python train.py --num_hidden_layers=16 --hidden_size=192 --num_attention_heads=3 --num_key_value_heads=3 --head_dim=64 --intermediate_size=512 --vocab_size=8192 --hidden_act="swiglu" --norm="rmsnorm" --norm_place="pre" --norm_eps=1e-05 --positions="rope" --rope_theta=10000.0 --rope_fraction=1.0 --qk_norm=false --attn_scale=0.125 --bias="none" --tie_word_embeddings=false --parallel_block=false --init="uniform" --init_std_qkv=0.042 --init_std_o=0.0 --init_std_up=0.042 --init_std_down=0.0 --optimizer="adamw" --learning_rate=0.00255 --beta1=0.95 --beta2=0.99 --weight_decay=0.097 --lr_head=0.00639 --max_grad_norm=0.5 --warmup_steps=281 --schedule="wsd" --decay_fraction=0.802 --decay_shape="linear" --final_lr_fraction=0.0 --batch_tokens=65536 --max_seq_len=256 --doc_mask=true --train_tokens=415500000 --max_steps=6341 --dataset="wikipedia_en"
MLP neurons of a small language model. Each row is named by its layer, matrix (gate and up: input weights; down: output weights) and neuron, and shows model dimensions 80-175. Each number is 128 + 24 x the weight over its row's rms, rounded and kept within 0 to 255. Numbers have three digits each. A neuron's up and down rows have the sign that makes its largest values positive.
Before each neuron's rows, "fires after" lists the tokens most often just before its 100 highest values on Wikipedia text that the model never trained on.

fires after: "\n", "\"", "2", "'"
L12.gate186:156154129131092106116168121098129144117153131128095175135163143145120178071131122140121143140121109136187161141182099109156134124172096142111107178129181090135145100134143149132147159095118092147147165115157124109152129135093148128127143124107151108119131160134127110183163125130128170149
L12.up186:122134115119099128124138158104160152147150115129108155139123121121132159127154114130081097134161178170138155075137125138127131105136109136085126135125152118116116105147145141133123143098121104137173164137125119121095119127073129101159113167086148113115173137129179086154132144128123137116
L12.down186:118147129092118123118028171127134139143129152121126179149172130135107125034123120111123138141145132136139144127110131137113136082127148157144117154133139132140109127142104142100122240112125128151118128111122129128027095100106081118119100111138100113120114127162168127125148148141123131107

fires after: "\n"
L12.gate230:145159105100128164102134162161103168151149113121113153099127110140117122114154100149094136101130099136131104140176099125070097089132120134126140120131153111130143146148143139133091102081131116122145149111122094132161129139120140103173156152136129102131161169146184154122103112127132149140
L12.up230:122135115119138152129140134157155133173116125119120130078121158122126171110129100122128122135111159161135151125148161134110125123148122104133128155127124141123164128156154163113156129096105114166140098102165138099144134125147144127169110075123057118129148122131116143116148094153140072126
L12.down230:138134148142156176114046109127157137140136112131129144169119131115118116055115118127122128099086114137102125094140124140095132114168138126158128155126178146118119093167095139123109182118096128182112096116102153125064133062110123131142124144122152155160130150164144157147084120189138099107

fires after: " B", " b", " w", " W", "W"
L4.gate163:149104093155107141130134099133136166109103140109130115191122150160128133111123157105089109138136104116128132129090102110098144180124106145173134150140144148135160169148134137121150167169147115120137164143138142174144106107115144090121156133100114086142123138185136159181104115118133104125
L4.up163:130088160124105113120115108123165157136146189110125188071177121099128175134123103125154118126154108145139179127112118142120075131136071117092148120112118120104129138147103168135153124092127127154143143135166122168149138151101100146121118107128125137101108146113182088144144105168139146097
L4.down163:149159108129147181107159081123095135114157152128123191093123107125144100137131095126152107133091156099114149118132163106128126098094128115134149119145129147088082101128153162113113084138093115102110119121137167111104132141055104140136144117134076147120143146113144137143143144113117150085

fires after: " the", " The", " c", "u"
L7.gate57:145105163136120138135150100143121115144144114138082118101108091169136142125086164133162146065157141103136108147113119122098114127144083126142113112142116158120155087135143104131135176162087077074116150109153099108132139129116147149079108144162076139163123134130109132138137121091138134132
L7.up57:099136112132156110164129149097133147082146089113120051107123163134173138089146128154117119185124140108100123141140142123115111123131139117130137127092121117142110130127124137117128130175161146119077123124121116133153158130131159100141140105158108117120092111156143119136176119118114131152
L7.down57:130109175093177173132124110168141112144149145134105154135119089125093107133143117125146146080137130112186134139114111132139142120113121137124148143109118093125109105142163135107106124140118134107120101100139117166132119122070153120075102145095076104103105140112084134149135127082159088147

fires after: " H", " o", " O", " He", "H", "ro"
L4.gate349:166122084165164130124162133117154086125096099114140172129143147136141151115160121117142103106125174110120140154116113134153125130129164149118097134147093145150130139138090099121133122104135084119167140153095145129096124164101141178126129125151129132100153118129125096152145156148077138145
L4.up349:154191106113162139136118119125154152101087160131138114094137117118085166171103101105119172156134127145112156145178165128151117117128110149157148140128135085162149123123114138150085117102123153103125137182115085106115092124103168090128118143134123164126108143170102086166112096164134097111
L4.down349:115127134109136121136177127139152106157086104158148148126144120157163093094132137122131178149164172098155089143134144116153132154170096154097111126125121119130125104132163132075112148124136139123155145053134141144108135122103114104104110118129174136138144093166100149139142147122145149123

fires after: "9", " He", " We", " Sh"
L4.gate333:150181083153104119158129111138163127087155134120156146196125144144100139107131131168128151136146144127112120157151082139104114165126094109150129133120159091088104155095124144123136113131132080082113122139117132147121138135101140102116108185110146122134122158169133161131141135091100115096
L4.up333:097181123132165086147138142109067138154118118132121115091151143131136146153059142152143139127121142128095149152120107143102125177152099142085151120143088118151122085168095144147144122123118118144173098164133129154146119111120145116147101138100101120139089099150159097113161125137164120148
L4.down333:147110157130125120101185100153140179145114120149122165091090169113099152122097122129120072153112168158125097117075097146150130139159100132130118140149135115101141115169130119107114123129127122180115155158140115166189127164162150133150136159107166175123174147132143132143108139149160120109

fires after: "\n", " United", " |", " Succeeded", " Preceded", " "
L2.gate209:132142112155103103159131149150064099094132134166141156115116119131106140116129137111161128122128103149138085125161176131143151143118105144137102119126124101113178089154144127166146091111127122133151122062115085091113116146078127152124125139113184090133155151111095141113171147153130128121
L2.up209:160128123124126144120156137092165168119159099164156179148120178121141105150088106108128161146137141136141161122120106127128135131090127164107126160152128150103148147119140136148096157153172160135087162116099119100126115136106125111091087104124127125080137101092129180125079093161112154146
L2.down209:133147171071117138108153126132155129098081177119155126130145132170115129097143102142152130068126127185131113126170108140147119152099102172125148124180126127088131113218121109116126162113146134128099144102109115126139139128149158107151123174138102128143105112136094110168125125128146165137

fires after: " G", " H", " B", "B", " K", " b"
L9.gate111:131123135074101130118141144111125193151130155151154130141146068094109141094140130141090144093100153179155144122116061126118129116133116133162112125109107119071117130149126123119126108130092108150146148139116107133115157123089124179106169107112141145127087175154137114137140104097108122101
L9.up111:144106149149133146117153128125127096108122171132111114108122092103138143081148128133111061123102116105163131148152046130135124092125098134080115136129150096119140107149083112174175125138086110142133174148141098157131153104118094115141157142113138167151112162145160149086131119127116118133
L9.down111:131152126132105114140051128083160114125132103131130106078095136158104108167130111094084146111147117129103076176147164110126133092121144125155151108083132102129092109134113144152125095117141116091099138153112097111090140133095148127141155117120122145132125129128116113103154155171144134125

fires after: " is", " was", " Website", " as", "As", "\n"
L4.gate466:111135141089109128124098161138138106106118139154138162140125095126119121102126116176127109126183138122094111107157091122121102146153169136122145165128083119121117125145152163131127108102104104111148121146117098128125111152121144125106153162145089108202126120173120090179090116114125118102
L4.up466:161127184125157146104074117140129117131143127159141147133147121120144133104098092131121116144171132137127105108129122146142114118131139125130152113140088139121112098104164123143151144095123148105122115094141110108127110160138124169098154154192081115147132091139096099147108113178116123097
L4.down466:114117140142140147127000117132129129112123139149135125129135136129128135055112110113117141128129125131133137126119128136130155133127112132125132111140150127145130144091129103142124126137115138097101138111132125112093133137127109123135136142124134149104120128118130107116125136131122119141

fires after: " K", "°", "W", "0", " B", " Republic"
L4.gate145:106105142143118144164136115129137157113135128103150169153138121110123168119121167143124155124154106101137101097133071131095140135122179090101138135123163117170097123140099127175122138156141104114103149139159067151133109120103118119094180100109125183186109108139177148142133158092096126110
L4.up145:134161117184125111119124102129118084164147183074101161082155124140141125108095147123136111151134124117123118128130099176102059144108118135125168113130132156113132150128120118175106098162104160131124152134130127117155114109084134135112166157089155168126134112121132100124112130142123149117
L4.down145:070128126085125147083115159158108143137161097128141137099142142128130108169135124116168111103141175135091083123131142087173155142145099139118155138083136111113145120193145138141117112153147104162175100156106124136126139124134135125144134205168100093149129123117137150156109138128145158065

fires after: "-", "\n", " \"", " an", " ("
L3.gate14:117120121102127109135149104127141116120118136152114143151142115154139148136106090128121127080131141123121128114141112120168101151122137127091132112118133137147119134123073105116120097130085124142155125157125179138122127122133154102121093125149083129109135130126089106176104186144167140127
L3.up14:098143106120131145103107150103087161153091172142120100112135111112160113141163133128111100145091108098114120145160136101120137116149167126098101118136170142065121162140101106132120111111149126131143130112160118113130164108108169116114163122122145117113132128102101090138149124145123152084
L3.down14:163150152114127166148061142180126131128072122132099111147139105163139148105114096124092132131144138140173121126162110024119136118113116127112110109131165106118136111157114119153158127151145116090137089175152169144095131097127073112113077121102122135139104135157117105116131105129134151133

fires after: " o", " O", "O", "ro", "B", " n"
L4.gate196:136160118111147143115106109145143112115151139099110164079134110126117182151126105188126148111141148112105101133172137132136124177121160121117139133129142102108129128165104135149145141100121122119146149119126080139091132173089143129146202140117114153124091127122118089194069161149139105071
L4.up196:157118120110158114124133160077166155146161146091137121115098101137171130120160145115119116120148146184125117150105105134141112102116097122158122109136100148165139168178126116112141134143137106124169121170115138124132141119133089127136135119094126169085089120090113128105128112140112119128
L4.down196:159131107115152110131255110105141144177136115131142131157097142143134101132149142130134132122183156138113103141135123123179113098088082112134132127147115142108143106123146132083114145145106138112105132124120153125151132120141107114134064096102145140102131115111117153134126109109129142171

fires after: " (", "-", "\n", " \"", " mic", "D"
L3.gate3:082159085138117136159174142143144127139100137115155133164170098096161097161127119147165105120125151129130129092138112090104102116192100164088107157089136129146127146165127140178128104133131106117129107142128164141156126124111137107117112139132124113134104146171104072117136118098096112118
L3.up3:088173112134127157118123161154095152167123116097147126190138111113151068143120124124137097131152184110149114096144140108101128112161121104111176119118131136130116142156124104117160086140110138115175075151112179125134129127134100100148124109124144096104120127098126100098160121137120116104
L3.down3:127156170118146157118063169098122138136123099123140119145149128118150100141134148132137090123150140110130126144165119091134106093168117107140145144146131139127108134053149153149118107163106178139153078116184178127138151135116137091141116125136154135159102111101139153130118144148113101159

fires after: " ", "1", "–", " the", "\n", "9"
L12.gate275:163181146161108166122135128105092078123139131123141126139117103155123096109115126121152087164110160135136151140134155135164102159131143139127152159131099093124145091134113158139111111152130106135129069120142084091195106112127176146143121131146120135143135121106160145123105162166143146123
L12.up275:152167136125151139128135114126120107100130122121112160129121145145158093128140115125073151111155171120102188125146137099138115120126097100140122102124101100103191131131073129124094143103163154131169167156123189145125134083136177150133156131153121111103112128128122103152146140150162134139
L12.down275:165155085135100117153091099166143153100114117169142141140153183124120085081116141116141162062098151121114083127126107122171175102138137114120145154130108116098122177124150175120140113130137131112150114135099120088124121149121102126106120136188130167122093156129134163148141123173148111120

fires after: "\n", "==", " (", " \"", "-"
L3.gate80:134127116136157136151138151135163125073107116135106134127122163140121106134109113184139096094097105068114129144149105109138114144136131125110097172108127134146110082153063167119103156108166071136126148112140161142131138098135127162117156132139149140112088126154107102206099122124128128143
L3.up80:092114145117146128123097150132127130090110130142124140159107178153128109147113084143115107134128125102106112143156130108138145145146151084142141135131164142123117130104100148088138158107153143159159142125137146154139139150142144149148183122120181123077107120085101111181131152181138122137
L3.down80:132125170090100117138056124145098129104145115101130118116093155135096156172094144127117124139153149149108122121133163130135107114139152112158126114138146131130123168105104120140126138114106165156128122116161107120119154136139130150166102116099155144101100133127068111135076188159127086174

fires after: " the", " The", "os", "The"
L8.gate75:139131111119074140134145080133126143112171109111118122074137112107114144156140077148127090104124128137168114141153131136114073112173105130149128094137144147117103110135109130142109146111149094121115145154142122139159128091127136119149160151117090130119125133141103157174128140148130109143
L8.up75:106114111117110170115121080121124147135158085115118131136080138113127148097180136088147167153087128121104148141092147133122072109131121112110108127155112120161149107120112107095156097148086102106113143111139095154155151123120107129134117155165107169131064151124124151116156086133146104167
L8.down75:141134164097153146106087136121109113100124121122142152070092134125098150109123106127157158135117128076118123111152104108123098132131119114075144140133130090129143134115138133096154089120149147115067138114199133119104137104097138088110109124107165149106153165140126119101159099156147162137

fires after: "\n", "==", "."
L4.gate465:185138076126127107107132116112122092130135152150163114117146120138125144140096097148135151082106154165139150150137103080135078132170118143119133134136104133115147089126147134147095129123072127148147086143126143148132137140098119136128120121146123135136126127110094108150160133108135174130
L4.up465:126096151143160123088108102116102155115109157143143114123108156107153131082142183119127162158152140132130161115162106119162097187082140090139151100136104123142101146141119143104112111098089118111190136108172135176121067130095122143109131121159145131118110099120102100127114107170141126103
L4.down465:113121144110167092136077124129122139137153140138150108076101103089124090187118130148149117093132133115135146153044105154105168125133154111166115142102172123115107123097091135143116149125157105145092148199119144135116108108104116087167117126123114163108155123145133116112112132107153098139

fires after: " is", "\n", " was", " as", " has", ","
L3.gate488:131101124145136163124134113109153145087141154159126166128096163146091109133169145141136147163126160110104145103157100155144152143108130132109122156129163134137136082166117144171121141138107087139121098111114125143111111137109152134113114172181096098154138146125156120132070155135117091088
L3.up488:065082129112162124116121134142131146114112141159137193109124153159085108123135145098126149159130187140131125110104137184124109110138160115132178122108147143121145137139125105159102128158126167120088094075128094102088107144112150124080151131126120114122136112110119096121088106146102111147
L3.down488:104119155098135120125000134163131125111133112156120144112110128156138130120145080127154115156116109155085156131076151193129109156129123125157142132127100115149131159133146090130084118092160142138069110143145122104114168148128147127136166120129131105126090125103108098147108138130123138096

fires after: " (", "-", "\n", " \"", "==", "."
L3.gate253:111151118094124108155153114145118128084109162139144130145106132147137105115141165166114086107128151096132128127163091112124152119104087167141110113116145173122141102164150150127108145149115119099114091123088145118129105130085151077128126113171077155126098150139113101159151126134140147081
L3.up253:132122113100156115149142139108132091113143116136155131157072128144116088126150185140130083143109105068134113090160139157154161148146139121117080113157101164141154103145120161152107103146097126120145133124117094129107143123112134091131132098147101091098088113123096137142126142155143108143
L3.down253:148131122109147138166065137113106115136171115096120099149155134187142147210112128156152137123122098109123129116107113149129169140114127106146124082143155128124144124132119112119160156095110132118115138110091162121124131131111125111150118112088134118100090144124083120120159153137094130130